config.toml
n_kv_head = 2
d_mlp = 1024
activation = "swiglu"
init_std_qkv = 0.0271
init_std_o = 0.00418
lr_mult_up = 0.774
lr_head = 0.00817
doc_mask = true
dataset = "wikipedia_en"
MLP neurons of a small language model. Each row is named by its layer, matrix (gate and up: input weights) and neuron, and shows model dimensions 0-255. Each number is 500 + 25 x the weight over its row's rms, rounded and kept within 0 to 999. Numbers have three digits each. A neuron's up and down rows have the sign that makes its largest values positive.
Before each neuron's rows, "fires after" lists the tokens most often just before its 100 highest values on Wikipedia text that the model never trained on.

fires after: " t", " D", " T", " d", " K"
L5.gate327:463476530529493505495507486491480534442497502545510523539513517501509502509514476498509528488485518456480523498497500449463520533491478479548540486532517470535475494558515501505532523517490494477404519443481472554503528466498552491485489502506498518492512504516500548484502496496479435470512515461475521471454515500501464508513486494484518509495517475500481495492524483503496466501503490517486502488468492496505519506482493530475499484494504498512528488504492502484524498539476507514484558501462506502503518465467506480472514475464491461486432490545502521518503470493446489508489528460472521549468518494482519526541502542509478477497524484504523483548458550453498488474524515468491506503505427514520492497475478539495509491516512520532511474520514479546480494474523526
L5.up327:476491488496505517532483526496512497495491429542467475497494455512455509479518536513451470494451514518499510468448553460511501539497488541501463471507502491573514560475493527520492546463495442482517513479508521521509525500486516488489493560527480531515526531475511504487492481534501485478511472538481533479490481497540449515494478509446479517548492508473512504503479522525535520508485479518514487538468491481459489494491480459476466514501484515518507478506539483484496505486528484470481561490483478507506503487497515472497560517493479510513506472522505497494500498475507490537497519494470510491495468505529543563505498472489481495506495465536495475530486505486541477490468455531512513553531510481512503492499487511469519517500488498473489503540477514538481464468545533

fires after: "-", " ", " c", " \"", " (", " m"
L4.gate945:495458524502479534488492490471504490529488484521519487549502496523468528525504511504511452497440461484482480516507485496512498454508500478493506514467476497504530531507484456513516473530517425503489465448455539548526509529524503512475464519512507474529514488521518501478476460520509531491490538488485494514489502488480490480536547484428512527497507511500514494460505479486548485547504505513482454511487493484507513510536468499492504471507548512512475484489510536490550520495450498477491516497493489527457545489461431504506473487493492447507480533510485553474475524537533549532528456512537521486479501524518480493489504507499478476500481491483496449531532502446514531481466497468503473492506538525498466490476516482451515508493512499493524487539499516475458500508500483
L4.up945:505488519501484543497537471487491486513464519476554486508484521503485477482476490420498489463470500498498524520499497474476509500539488522496486502528501515544481499478474487510478512518516497519523503489490477495436545481514470483487488500504510515496468496506548512513552489495508452506497478510489447493481544516514503532490442509484544480534519485468484507527496452522492478506478543457539513488487511516489476502504514491463520499458494525509506499487497466568497539505493493502482522484546543490541501462488495488459539499535492478529451499527523503523509512490549531518497540456507486502488532514494491433565494492442453483518480465490548521494520509519504516514498493493522535508548509516526517532474503521456487461473449535521485509502495483469500500504539498

fires after: " st", " t", " T", "ourn", " f", " qu"
L9.gate558:508499482454499527491540502493477485454493514529514500551536506560532478492529509488467508487502534500516508471482523496505478490496470508523513513492509511508502451492518554519522530450465502516463485455478476502494509525504478520511548506491528502484506541503539523478556499489496562511465521515529483506491491494511504486451539514481498516485445475483450501496477507530511511517428539485523492497488494492483501515487472496520535520540470501519530500521495499499504495490534495487465515539462490489449495502504484496542554494510474479486510498527454503507476489526556465542534481524513491526474516534508527517505483505529486485539551479564508441467487478504453518492468520556490523483523514508507506487507466549543493506529527513501506485502475477481468489502520480
L9.up558:493519522485534452503459472493513498493485513534454524470534491499479482501518538477461480504519513462501490474502488474506478517484508460490532517493460509482501497515492499501482505501510522527507546512482489519546534456488545492512485510507468503513488458507518521509524483512498525489568512501472502503541509501494504482503510553521484534525449507495475442486515526469486493494490521475532502498486537469461531488480486517466543556490550489488477443533481498527538533500509517500513518518490493496513476484523505518502479510474496522509503533465463468504479500524525516517548471488467490498473453505512502522495510489482426449462516517475501489529458493471498567441537508486476557474538528515477519514495500482517499477490476499513478515493448535493536542516454486

fires after: ".", " Wh", " B"
L4.gate779:437509497530497457456483496459515512514478473465533507510500489499485545494520475508493492477502490518505442502517480496480509542472479490509473502520500532511471523507497505462468462465490517468521509488483491509513523486476500511473508463534500518453491491516503507509491540497523490480519498510504505546465485520517518525478480483530505508507507498495488490521488522451518420491452512466496502505466521475435490497457491486464486508473474555512552455499534495449526510483499537495524551498491521497525500506549488516505494465477546476497515513536506515548525457487511525504500529485517451478454549513520512502529498499519489486508487467547503499482509500550488514490487512511527536476474506543485530483464551563545490525468498534485511529516494513486529479544512497
L4.up779:479495506466534524505553498486494496438491451481503501503471462475497475477503484532477500502497458496472491486481517505491500473526523486489508480525504513469513549474483502508514462506486458481438479505495477513481455488474559470471506534473500530468500523517499515537520468535508518494514450480482547477493475499474459517466516458527502509498463486496532483500496526486555514497485449429535480538481525487489485510494506517507512505489531524535512522528496536541479481518471504519498523452459498485475479496520482474547537495500505484493473443502514566491488520506505499498466471527472473476488455489525484537503528496485496454481467470467508501489492503523501466521518495468435493509510472504510520510522481499537521491518518499528529505468504563460486505492482534

fires after: " (", " \"", "\n", "/", ")"
L2.gate988:485476520515453488462448526533490539499515501523498489491525529520452476488487472538485463507462538518504493509517488468556518528513489458521526499526477448508530528504492478450516484464504509517521463508519520482485541474444486576547490427468506481491490469502462473515454505493517480517513488530523496510512484489498520478485485495480517473501507474457502523527534556492485502483487481522514515509518486467465503483489439543446483528508530485470546484488465515496505502523477528508531523489534511457549512510480528470455508492521549488471478536516506531501483499500501506508495520482498511521471485479502500489496483491486514527500497500538500474534540515531482462495469537484522482518508490507534488480512493451493474519476479509525516540444490496512505469497483518
L2.up988:434515536562493557523488543493487486496486462507522461472553527535451499466531511468510479503496521471491494508469483481488501525506485506525455517513519531540539492554467506525505505510491482480480475520551554489495566540501482510477516479501515499492493508521483513516494501473515488576519451485519486513499475469491501516500508467507472510508527525533496469532487526494526507469457531538549542482548453490475481504510514531498508532477513514504481519498512493535528507483489487517533545505492477482509479526484482498493487498531499497487520532512538498556543517456484471514521523492532528501479499503509515502542543494506502490488506495533506495493491502516498518540488513538495480491498502508499442475521495466520509530484492523525537491504465491468566484529464529

fires after: " m", "m", "-", "em", " km", "W"
L5.gate916:477460502480466494519491475479454535507494527509494541524500515505520531526542444493532517490474461496522521518541505497455510458476491510501523480542495502481478531471549529496504452531542489480476473500508479488491478510498495477446518499490504499566509477479524486470486502515503511478502502500473482542481496546519503458484499501518530501464492496503559552508515491522538497446533471482505496522487511452523481511554503502521490482477552524466442473511497493494483511504479504488502495457463544514540480486515493578466493515544483485495511486479464509512522485499521495511491519513482447526501506496501494501509507475519527519498470467521520491451491530473479481474501452485490445471518494434485483491500508514471487559485513494496548503494515475496516489482511533
L5.up916:461490518524505484514537498518442502486549510545515520481515455505493507479514490528494526493517504462528552516503504527506512479532476490521543525512541493475492470484505475522496539492507479502515525530531511484528476498504468520473483532500499506502527487493499477498507433488520517528517477495495501510458471499489544495500499513519517491514484537440532518543495500487535531485503485534486462552448511503526505506522493496517482474510531507461467535489498453493460512496494460513492500501463528497492519495475480498495545539542462512489522536446483455482489485441493488533523549515530516482528455430485505494494470512520523452491436521463506527460502478495497472475494470473502498494505541476488516531501465451494498507493496457459502471457513488480487476491479512

fires after: " \"", " (", "-", " ", "\n"
L5.gate740:476509498465505524499474492538519493515462505483491492479502459536467533495484494490520502518489524528535452504532501472533524492570488498491483499491514522524528515516487476525565487529522473527509515506482477516501516536469489551534483519496489476496480512482522497479501431518515511446479496449529556524463487457497540497491508501494459498524532470538499539518514501574515474495556506512472518507518508503526515505490494505538501422530494509475498486465507485523537510500474472461496484485514548549510517532463480510481496470500494510486505505491514511492512515521512530507480479534539522452506476491519487513499502487522502531496485440533541501508471553511505511499482532439465542493480486488526481488516524485478488520489468490527479515523521539489508509549492476
L5.up740:514538483517499508476520443529480500476538498533503451554493438483499468530438452503477513485459475512499508474491495512461513564502509513488508516496490503501496498503503515484473529485503505529510487476509462524499532454545508489561490502476523512511502495514505516455472453453506491514525497477464496445474506469481515527477514502505532482517461501484506498494517557514514474512509522484486558508495506495472471513476537502542516486514513504521490542493514482482513505484495518497508538529492508486523543542498470512430530515505461461490490525486478507514522498508479533471498494502493488478529521464516482427554464523528501466464479518508460535526524481481511444462488525482533513446534481500498480501478500497470505501483528533503524481528498522478492492500482501

fires after: " ", " c", " cons", " Cons", " U", " York"
L5.gate592:483506486535541537510504517488501485503489492516466484519481494512446522482455503465491482477509519518535457517517504457432455479497507439477491467482519502538550482446529487519492510568462473484524504495510484524566472513505479478499478492487479533483506540514464468518532507538508463476515528507493497566511526515518510456532541482496496467551502497510511493505504460505526526495496457481537489492517549531536490467506501503539471504534474521510499495489504480507487506500481506484511483491467485480509526459475527462476501540464492513512486496487482480528521483488502497502511519541529494490497500555476512503481443463480493478499528518487504549477503519496513545552480517471500530496501469478499491517497464495476527457564536500488509508496521503470466506509496476
L5.up592:485480522513507506468450483502485501552525447504486522463457481504519507509528550524460463504485523531531498517503495480474490489505503488477505476457497509518530477488464425479503545509471522507501482519514499506495510520502501501509476503501517501463532457470491482492501507536537420508495502516492496483491505501544517491498476517543501444498474471485491481495496494517569503506484492512518515487474515536530506505494524471531472499487531528496570491466487470522517496493554501544498510527523541487525494452527486508497469503504496529507476496503494488520489485462526519512486551521471536495454494507503531482566499534500557485483505505509499499465484507510512463525428533495501558496495509506497441472498498482484545498480486498533465515540475519489468478504481526

fires after: " w", " H", " sh", " t", " T", " G"
L9.gate415:521519505496511464492546507490491489510531485479522541525504504529498525477483554556434499470484457501484503474467493500458491543484514459468505515467478486512580487548467508523497506498475484453495494424533474576471521554486529517537489512521507496459480520516529425444522499516486520511489480519499484510518495524502496483494495516489459487481507502481490499471520489512504537516486497500558498491452460517465528532447520530510482524592487516501459497498488478496494489472508464490476477470487466490523504476503475525480533476523471474517528481508509528495502500508508468499526492513498498502510458510494490526512520517517462505474500471508479469472487502518548495499524500471484516527531480498519530487473485493520510509524512498493510495509468490488472487492509509
L9.up415:516473492520485474502491495529530521473468478516483528550502510486449510439467476512482483492513513527509496480503521484465538555472471497460515477521534467474469517501510500500468492427510524496509529485514497500488498538458531486529503472506506537503520494498514525516521505480462505512522519478467490516528515519497462492492479547505454503522455474444527469487515542495502518514493513512496484430469509471442517522509497520453469482467482468501528483525518522468472481485517484513499473528521508487494470460466523502552538489481522498549506492484489477497474521499511508517515488531478495535488461475484529543514533516517469481489515461508526495521460511504499553505466494532515497474562481473488533469480496490574479526518519485482507467521505479487503537519480507

fires after: " cons", " ", "-", " success", "ition", "ecut"
L5.gate448:482551495504491545528504431496526499494506453513533523483509500509489499482490499496503476448468527486510468502535530484522509531507527495452523498486516504557511503497476526447522480532486429476528479487496493497518508490466495494480555466530507533509508489470500483542539520490485520509544464502518496525541510499502522490523505485532490509471460480461531481534512476536525462487472464496481561545505496489530486514499482513517526503507476528458492466452494453553471506553509469488511484491527525489506514529510483496494517524529492506469486487482502525523540501492522506458490523469492497502465479508509530458506502473511480482502461514511511504496517539554475525491485477508496491436495466516514499495466538555471509497504519488490536498492489515480493537428478517
L5.up448:517503513498509513468464446513558453516526480503523514473485506502520506501496505512492468524469516484483511502476548498486525488471533506490485489494532508513495490469486520549484503508510484501502445494529524501507519528514490531536517533474489492487481475494510492484543462525509516497511485444519440500455543492497457502528537526541530539514479485520537461499476516502493481509496528497566480505468492514500500552477504510455524516514507496472548512467518496545515539487530471503486526517554511452461498500583502481450471466492526468505547525509553517507537484485460460506464494497527508487490498556487497471508469464471530539505513479487499477468483531510492509498452505527483491490513508502499480500506513496510491533504504493531477464505444522505521483524478476

fires after: "\n"
L2.gate4:464513475508485530482471499487512519503513509515495484498519495535497473528503474493465524491471556491553499531534472471498501539493527499510531527489500522510458500498493531495476504505534448480544505544512480456473479493468482562512477452496491495476529508530527468499504531452496497491492471512538511479510478468515547501512462445510533490449526515495522513553474520462508466490536515488481492534457536511500476491502488513508552494512478459540509578491513469478481481519520518475529522479510515482527548524520518496523518503490490489482505568505502510501468489502494492554525508458510497482522507549502530518517527505457475507528495490492522518512500490479492487492461487486527507533518524524499492514516499489511494506502520476435525483488534504447487461503431491
L2.up4:539500487518525531536478484515527538499495535497500471522530556479456469499502499509489531484491510476539511527511494528498525543485469513531460489492510483512485446439488524461497473525500522479503500496480550508528515499515492524510508480479512520550508505535423498507504485549487457517503474480533465480495488502525457512502500481481498484505515479493432486445512530535512530469499509564521534497506514505448524509512520463475498498510539530510484485494455531488524447469509475496518520493491474443496471488501487509505454470504489534492501516496490451530489504466524471517523516493470498511547455518531481455477520501484502475498514549529502499518500475530484529522505536512496509476495496478530504529499478452524517504510501512525462450473517513522513446496488512

fires after: ".", " (", " ", "p", " \"", ","
L10.gate815:458484528473510475480509463469519491487466481466483486540534522500486506483474515472499505477530483492512503484509515483517492548512522472493482480548523505491522463525487509510524506483474492502466491478497452517502475458548541506507524496487507529489513529491486516509502535480471513532474462485474565490458508513461511497503532483459488478573422472486529494494478494489517451479477487509515481480533482528502498488479543487508465473502447539503559518497486459480491492516530453500517514483472518493493499436454486475491548528496511509493501479512479506498473519493525478515495549500520483510516548502483509519512564531522493510458475489523519501506511489489520501498450463458493478544501516514489516485458534499520532477540532541509500503487505495490515553466526476
L10.up815:469559544481507511457496442513541504517464494498511527483481450521514490493508517466485511511507514504506500519507466463517447488529513479487515504505482540501487495498508472481493470515484489532493533518528498498507499524553502488465481522483494525490531507484528532531503509479468477474450504558480511493445471530476440477468527488515531482507467512501571459497526510491512464455475477492497509477551524528494521464512491500542478503464479505498524520483482472492527445539513489515525474514463489496471454513447497506510482532506535519474526496535528474483474534537516511484474500487492461474491479503480518493491520495539535551521502478459496517485543511519489478474537476530535500505468460533504474487474547506485540483488472508506480473488504488499490525490533483

fires after: " (", "-", "\n", " \"", " pre"
L2.gate5:501506480476485506499522499523541490501479510503478512492479503474480502516472522536515530477464523528521460521499490486537498560477496472480508524510484495507501510528475454497544522534487503503538512527500504515484493484446511494512521454495476492479510501522516505486510480489504535487556520481502540474499510500495573519473499491519478521524505486444513490508535565501521486503524505528505495484518520455517498507464499546535529474524532488512494463511496453517448533545445462480533499483533475509485530515486528472525478480503521477558515502491521513522484505508417508506476488481531494484495473520535498517517544482495494419464469508507512510515487540510505520492472516541513432530461521474476483526490482460488480505491532452473483504514515512482469503497462506
L2.up5:486546511476471503520497498490525514458478505536463504501509479496498507472490488493504518521490538540504517495521512483526489486492484492484538518507476498481493540523483483465504512490533470513500518502500488501475506491515485501498538453496536504482527476496492511478449452459505505496512499435493526500455462511533540500461475478505487474502512494514536473507550524479513485526528510518511544496505505462494482481439530490526501448494520502500457521452476483494490488516455497472532558498535530515551535501522468478506485546514465467536559486511485546510494536484444515523490490535493484480543509529505524507515490457543499448487463476518478475502468519480477489462486552500488470485509520508483464538510489484513554560477485495487546524489535498510471493495487523

fires after: "\n"
L2.gate521:490545486509447532498489491488515500539506508515537536491483485482475485486461470471481512527479519526532515518508506448471474529495516491459477514461484514537501532506495502472469510488542483547515473503491520484480478500450478512498515491528527546482520511508522489506493489509468492511498506477475475473543482515517506499516507516554561511498491540516509515493461481505468501512518479503500549565509507487533485483471480559513516480513503500505512518477482462569493484479445529473511493537569548466523532531471470505500466510507478485495489535487495498515490500491466557534466525468516504524515473483515529485494536518454507479550499511502489501489498518526473503483464482447464488508496551453494475515468490528499534534520501458488533498498525507499472524510468476
L2.up521:512463494493527495530447539509486515477497532511483496559494507541469486516516534518499512479489465477544494514483513520510458504527526496530505516491512501510481480426509542510519516528484461481538507472467513556509477515503453518511513492505482507530514471502502533488498470525530525516479495486497491529499570541553485468489488505493492456479543484524483513440482545504516522494477465490471473511475551512495520494521537508481499499502561529539476508478506492515550487535505500496499511439473479517487506506562545503514558509498488504499510480494511515481521455465519499528529467507475485508527557515554487466490480472511517485522489507506525450528453471518523487500519485514537494463489513472477494515463517469474512467512490513508503493535470507485502493506502504

fires after: ".", ","
L2.gate829:445479486492470468480502461495526468467475475496521508505499489511506476477488502541518499470503538496526470510503489460507487491499486560465514485508537471455483516503488520489493482508512488479435526473469495478451496487462493519490535490472515518521483470525516508562490509505473497487488461523490532503458517500468483520511469451530481495527500459466513527472544550552506470487507484490544520503500556482473507470541487530502479520510533520527495495515521478453485503534443500465556525473518515493515525500481475536535470555464505474502477503490454517504522484532495489516483527503512429503458535485469520462485491491492498522441490465519487500499491512493493522489469515490532511507491482527477530480512503514523529508475489495489520523461535475484526503502495453
L2.up829:496492471477498530470520496471504460459447476476454486494465453442460475509534502519546483541531487495489525486532476504476492498531503484466490508525469511520535532536517509488509452506514489498508482464523514476528492509471500481498499495535493460462482529488509535502530445487476496509505498546516528516460503505514462499509502504521486526505467510467516503487506529513539502503481509514571479545462493506452481536484499481516521514481519517508500501502494480434483477495566508525507512498455513460481497505503482532512497489515520449512485505483530535504480529471498490507518483510509507474512491523535511496524523525531500471527503511550547491534480472519512541499510493475468524464537459543533481498428513535510491524523542540488524485499478502468464521523497518

fires after: ".", " and", ",", " He"
L2.gate990:502522505511496473483526533462488500510499513491514516459478466526516495505432465528513477547524499530498483519483512472522512490519468522476521526488499507428478515514503475497502502474465510480457495465464509520497457478517488456505500501491518478497501503496501527506501472458540489480502453506527531504494550468521519559446484479499535477500516496510526482506519519539506487484524482490508494502484509435497510481506520499494436470470487504492545496527514464472481487469489490488536504499479496520484504528522508497520502533499503497499512511447480536512543519502473491511496540501474461452514499456479518520475458505479493443501491529504498535494511501498487501478515458450499485444515454503428543527507529514518522518486510484490491508535556545421526510492487504
L2.up990:488508516471529535502510496491529518506496535461462493498514462534580517494485504469506507500469470545524534451480523505459450451486515478497479519467474502498485493512499490511479520502470495522513521505520464547495507511503501506429451537501551508456510493461501497473492510481483447542461488560514525509483492518495502509499483498482539467522499499549477495511481528499500521505535569522504462477511529484521510486469532496490518493488516506486486521496498500476461462455510498502479490538448475516484474500498525507511492517486474495518471538509487554444491552496515469491533498504520565461496479475505466531454473508498481493522485519492498520529500453466518521502470483511508538484475484534470485516518530514533508461503495510464518514493503500479486540492510496

fires after: " T", "T", " t", " Je"
L9.gate893:567500482495506505497471430529528488479495511575516509514488519539483504493519487482487502497546577469497499476497515465444513479501480481513514536477478494550503497536506521510491510529486435510481514459504507486548533503478512481527547496504485478484494513516513509546520503527516531499491487521509535473497521473511518520538490525447476479489508483515509489478552482537497513493496473499453493482520476482501531554507533476484461494519496489467483514511515501502522500516482500454458481521470521519495510502491471485495506513520502480460496526487456495498508496511461542540491533498494508487480506476454491491485520503507429446530508493491526472509508517462485552481499523469500503480488498450534527506530485526482463478521463507520451529552485494517464481519499488
L9.up893:496483532460488512510520503510476488464500503476504524510454518508468471445536481503537539534530501496518490473491525440495516507482476561535429459511545493504455531475501518489473507531500499500514518492514483515490511504588545552498510537497547477457541487473532525505507483471476475507510460497540480477476498547502535510467522475507496514537457492469506493533469510497521498521494516521474493479511543489503498508516504501511509471546505503478507505485539528551488477502501474519481474473517493505530477533501484468493488514540461521532514496519502508511519467462495502467512478459528475498484485488472516517483499560500484457494530529503552516529507502570508458501472493536494512493497514480505504512501463490507535518502476468481510486502475494483528499500520450

fires after: "m", " Mich", "ag", " R", "em", "end"
L5.gate964:509497500511468493513485468483450547499511444512546502476520525508486536463496479526492531512463482521522512481507516521506556464500509499507504515481498495497528512510439490505471524490481481505509450495517483497496508517519487509504486485485504499457486497549482503465520510496504542496500451533503483520520505527529559463473502545552499500483504426502509497507507536500489514498565490500494526439504501502496465501477494485487469487487493532490489569482480529526492493481504449534535492487540544474531498497495478515506493498529481464464521546470466510482551469519457470449490496537529472530491514482518481494501526433522486469534518535512528515473463503533496509463493478506499496497486491482522510511483490496516534531467469522507487467466548519494475480495465471
L5.up964:502507553563482516529504516490475488532510522488510472500526459526558499518524487525486507486511565504528498454494505520525475484570499514498492504499499515469524541484525493508507503495516527520500524510481507494506505474461511461549474534503532481521512521512499503478486457491491524494473487522485463509541492478459504519518477541479512481485486571443459471505451483488480564543480491514488469499507485492515538453495509499509529442524557500467449503498463512507469481485472533488520503507493483538497514503478492520509495497472506528459525515502489448514466503537522474475534512468476509493469494478488500497479505512522538503473479477530436491500489501486526461488519515458523492498509512506532481491507515436536510505486516443510523515512485496490480470465496492

fires after: " T", " t", " o", " v"
L5.gate139:520532496507512481509490486458524496503519499489459496547482481516528497486524509519500521486485516464465497535522471449478476490480500504480502452491512500517481477532524497535504510497495435489477475464505476511467472509525502467485527552478501537545477486517506525445483491538442483487516459487516455491506519491489513472500502482515477460530471483506528508520491536509510463524518540469476496459497475484489526542494455476550541495525508499525471546504484461513528524514526457482475521501478463501478547464487478484546496518513455490502488471477496538499522490470468481469509528494496479518478491490488512533509502488544501488521532472496519516528522499464466502496467479505555494507543517449495468458520498536492501520507538508537534471514505505520505541455537555
L5.up139:498497512462507492514505507515511542495544464458455485453528519519544492502517491493506488528489500507522532479466506496506557536513490527505468507505481501521463499447500499548502508513519448498526511501464478513498574529487500488533515486541465550477492511503489494521513523452505502517508490505496479476491476486465525501485470527517478554532493489475495489507508544476467448512493504498485499503478503514464474487508480492503503499496482520497516533477513489508530490496516452523517493499485520455554514508495495490447487543492512464502500509530493525550461477502484471495512513541499489508477481543493477447459505466479516476469525487517485486557511507577520475497504510510516536511576439520512504483501521458498498454465488491468498521504444486511476511520465483

fires after: " M", "t", " t", " P", " Ch", " T"
L10.gate709:493518510523495444469485475479534442487511513471494503524516516495454479505506494472489502512537500535497537466506492469518474476498525469522497507502500480543502496478498556543514507495497469503497513466487480537480540567508475483494517503506520507466523513507505523468488487528534506560477491472499517500483513505520538521523471567474459514525497507499492484489477480496502501483527489537523521523465511490492515484494479527521504505545506547479473500542478472507516519504519512500444474497462490489460496486533486523472521483521514507449484553498487528494511510523553541551542462513497469481481512530498506520488537521519509511486510507526494477531502495517500509547470500469476475523575506504530529453471480528521542511535493472532500453529447498522493528462539481
L10.up709:482481485442472515500527458516490492485478465500513495491515494507511515525478537503513483493518502517485518486480505481521465494522468444497447486498510478482501483547481478509501501553461495486536503524464481468513478541532495509505439498507528495465507478506491460532500497506454548513494456467513530496511540483494512455479520526474526533479482478505529533486525544509464493456517508493504476540506530470492530503475539499424495467463497523481552527522477494494541521512514496541481486534530449493494531507539482504494470486476496515510502509522512466519543503518510492482548466512501495516486526451498513455498497502461537462487496528473512496525503518510497526478513460491532508499494470493509521469463537462489509499444482535491441493489482499459522463498510458

fires after: " m", " v", "M", " (", " M", "em"
L5.gate734:437521476474500496494488479474516519498504504495498505509557508474501499483519466504489535474451453519507498516534489496513523487481510477508514502541471464472516509508504476464521460515489521507461533490530511492542483484447446528495479537510525508494516500524536546490505442518484510519511509512499502514455553499481556511488473522531498502476461509515467526505487472505525483508490506497475517512503497456484492460508507543487528522511528510473483501475464470505510486535520515475581517501479500504511494498473514537479464528545500476469503533499529501552548492519523531516536505511456495491449518493549506468526544506484516510491485516521507500514520509478467500465513455488499515432504481475465512476520490482505521492500502510475549503523523417488490540475516480
L5.up734:496516547524532506509535509467460494505496513518529483464471497492468519518483553483493481495466519467523505477470494498477542519477490494493484506445490525522559500504475509528516504527514467501512508483521515546505495493491514491497499539449533497495456508495484455507513490518509510501538445511504528509490536488505509472520493523512482493549483536553527532506505523547547530487472452497536500507511508491507486484486492528510479485519537541512481511513535493489466451479536428464487495514495487475581515456528486494505496508477483523481483461483515502492510473476502505498483495503503540480496533484469443528496506468451531521504485498513453472530508503511544479545532528523506516490452514511483520552490494469541479528524520539461526475512526471511482522501512490

fires after: "p", " M", " p", " m", "m", "\n"
L9.gate8:490506519511463540504483501457445508507499526475512488478503501516517531515519501492493485479519473541508513541528501481429474477501496517519503479544496515510481459543503499487519487519483497496473533468500517510527496521472497498468527520486527480484470494508490472532487521481487470488464451492501450525489526499517488501535498555469523458487508507479555525515508494515513503521502509475537515508500489476490486508454504478468533408500491507557529471501495523476538478547516511511495515522493488549512489463516469474496534500537450495504466475569518448514494432497501510507494477507467496504482497547520530530520505492534502444475482456505519466492515480488504466474473484498497484521562488467473494513517513494505493530492478547540509494526498476532481500528509485
L9.up8:512517538479468514519499483514549492512516545518508496481508508459474515496453466542494537535531488449537489533486490486470467476522474541515481537477541485517479537506507484507504482546496493522493515513499480487513487508461504523505486467512513471518485514524491496453499518486513530522535442515490533526530521521496541503485506513497543515494493536509486513526508488462510539500472506501494472478450531448487495528510490525469501461486508484481504504489513506542525471486531515524476485481463479492516487435487539517537491469535487497495524537479484498553488506523506508486528547516513486525512479496463477501479493494518518488432536502501496527492514488555557469467487498508483543515487447516517469534459481490520526539532523488544470500545515484492477546523461489

fires after: ",", " a", " the", " to", " at", "."
L18.gate910:493494492550525522512514509443509487445463486509445554519501562478495542506471443423477549485505490476480520550506513491517508487526509541515449524472496519484532480508523506551547522502496480456480479465528500501476465520532496475483525503479511487527481558541513472511514465530483475491481516488497491540497532527492497529532479503496471489519507464523481479486481483494519515498512514438519458507492490540478487511501519503506519502501505511489518483504485485467515527501498478546473503494542519495512531505511495502483501529503511501497473474525492451514531508512498503528499515530501475524517483486472460508475521536491467477553515549457445558528484459487511496495451503525498537484495553501480508494508511501493511481494515488464501541528456499494491498489506495
L18.up910:489513508488487531481557487517517498520492513513508487536497476529514513491467532505504477427500504488465476540481495499443439462506476469502542477505474523480494513497527473471526535523473456494483539501492462513480488464487520497488474480537486506491500503535503539561488544495539494489512465514499508512527527482498493536474488490563522485503510475515541511493539518507501490478532473517522466516520499506470519519464481459546472525455462481483516494474500500461520498508509498521500497474515484525479536501471503477480535477520487526494490480503484480505500494494486499505475520490524485544527471464461553560486501457537474523480496467485508523471500507450476469473541503502542482490485497495489526516461502512490463515511464528518535452531510497523544502498455561

fires after: " Am", "g", "ag", "m", "z", " H"
L5.gate437:428479534527490520473510482496504444502507463488487481528522495523507490494475527484470484491474546520455518432498533507490518507574457526480538514501491550501522500488500517474512538528534505466488510485531491499543512528504501506472519524491514499518497490498437479502522504484520509502474485510506505507537538537470503497501506512507494545499505544523479533510511578501515498468498483509478516474500525488505488481477512509512447490523550514527495530479531513494506485515548467539494492484501513482471505457510485491498453506519530500474522501519484455519512475486513462541497495507528472517492489516448543493491468472502464470510523499537451464509510539476512492506514405462502493487519544503452500493473487498518479522522514499503519503490494462472495469471510493
L5.up437:467494518511464494531513520478527456530500550514510515527483502497510497482521514520493522481490513460511507498491501510498480525527463457519476534461515539475496496478535444464488526441510511522485522489506502494518508492524508462478506516517540501450498512521514546543529455530504435519514538508456471533542496539513467500504469497494498502457496523502481478525469500501489541463481462503513544489500491486486515449470505430502525508484465534494457480532495480467537485495492502479503478447496484468505481475475492472486474502496477483479499519522461463483489497558524544515525524495495499536495518460477496471478494504478524514542485506458494490503490498532493497536499488493520491490500475478508465535461521490530500485544526471526529488484484504525557454474531542

fires after: " m", " em", " ch", "m", " M", " Ch"
L9.gate333:482528524551527489516510501497498495503496490462458502521502515519488512548487461479469507508479522503537567483489486486511496459530543528516529494489430495505496494492457504534517484497532467461496496451462506517463509498508490455467492522546491484472480503512536463481521441539508476517528445507460534490537516478446519454490509560500519454480483515521493476458524489514499477498480481513500503517515506487529532468485499490509498506499488521485517485440488485495498512551486552461440531520485525480490484488504460522475487483515475458467515532485499507486545455507517486448507467526478498513484487506504491471516508475470505477530510536535473499510506477485515454452527504459495524505504491458529505484472526482493508529505521464484499510535478509520495498495515506
L9.up333:498513504509490485487447514487496491503499489503510529509487462482550491475490509537512505491478491486456542504490506515485501524473484506445491481494511495504424529469526506531497483515490508500514496512525505465499500458505470502474459513495501495532436471499486517531502522522507522537504495485519441501507511529526501516491483523536530503530485498481534518552520492508541537423487451476521449507479529511506476501493536447504477499492552489530454534481503452510454498507479496471519556533496478493493433497515514536471471461470469521467496500444496494503509511521522458472490533531497535470537519470497524476487468484510451487479461521507493488478506504488490515485514507511497489506483464529501469507466470508480502469523471498452524497516514507503512505425482505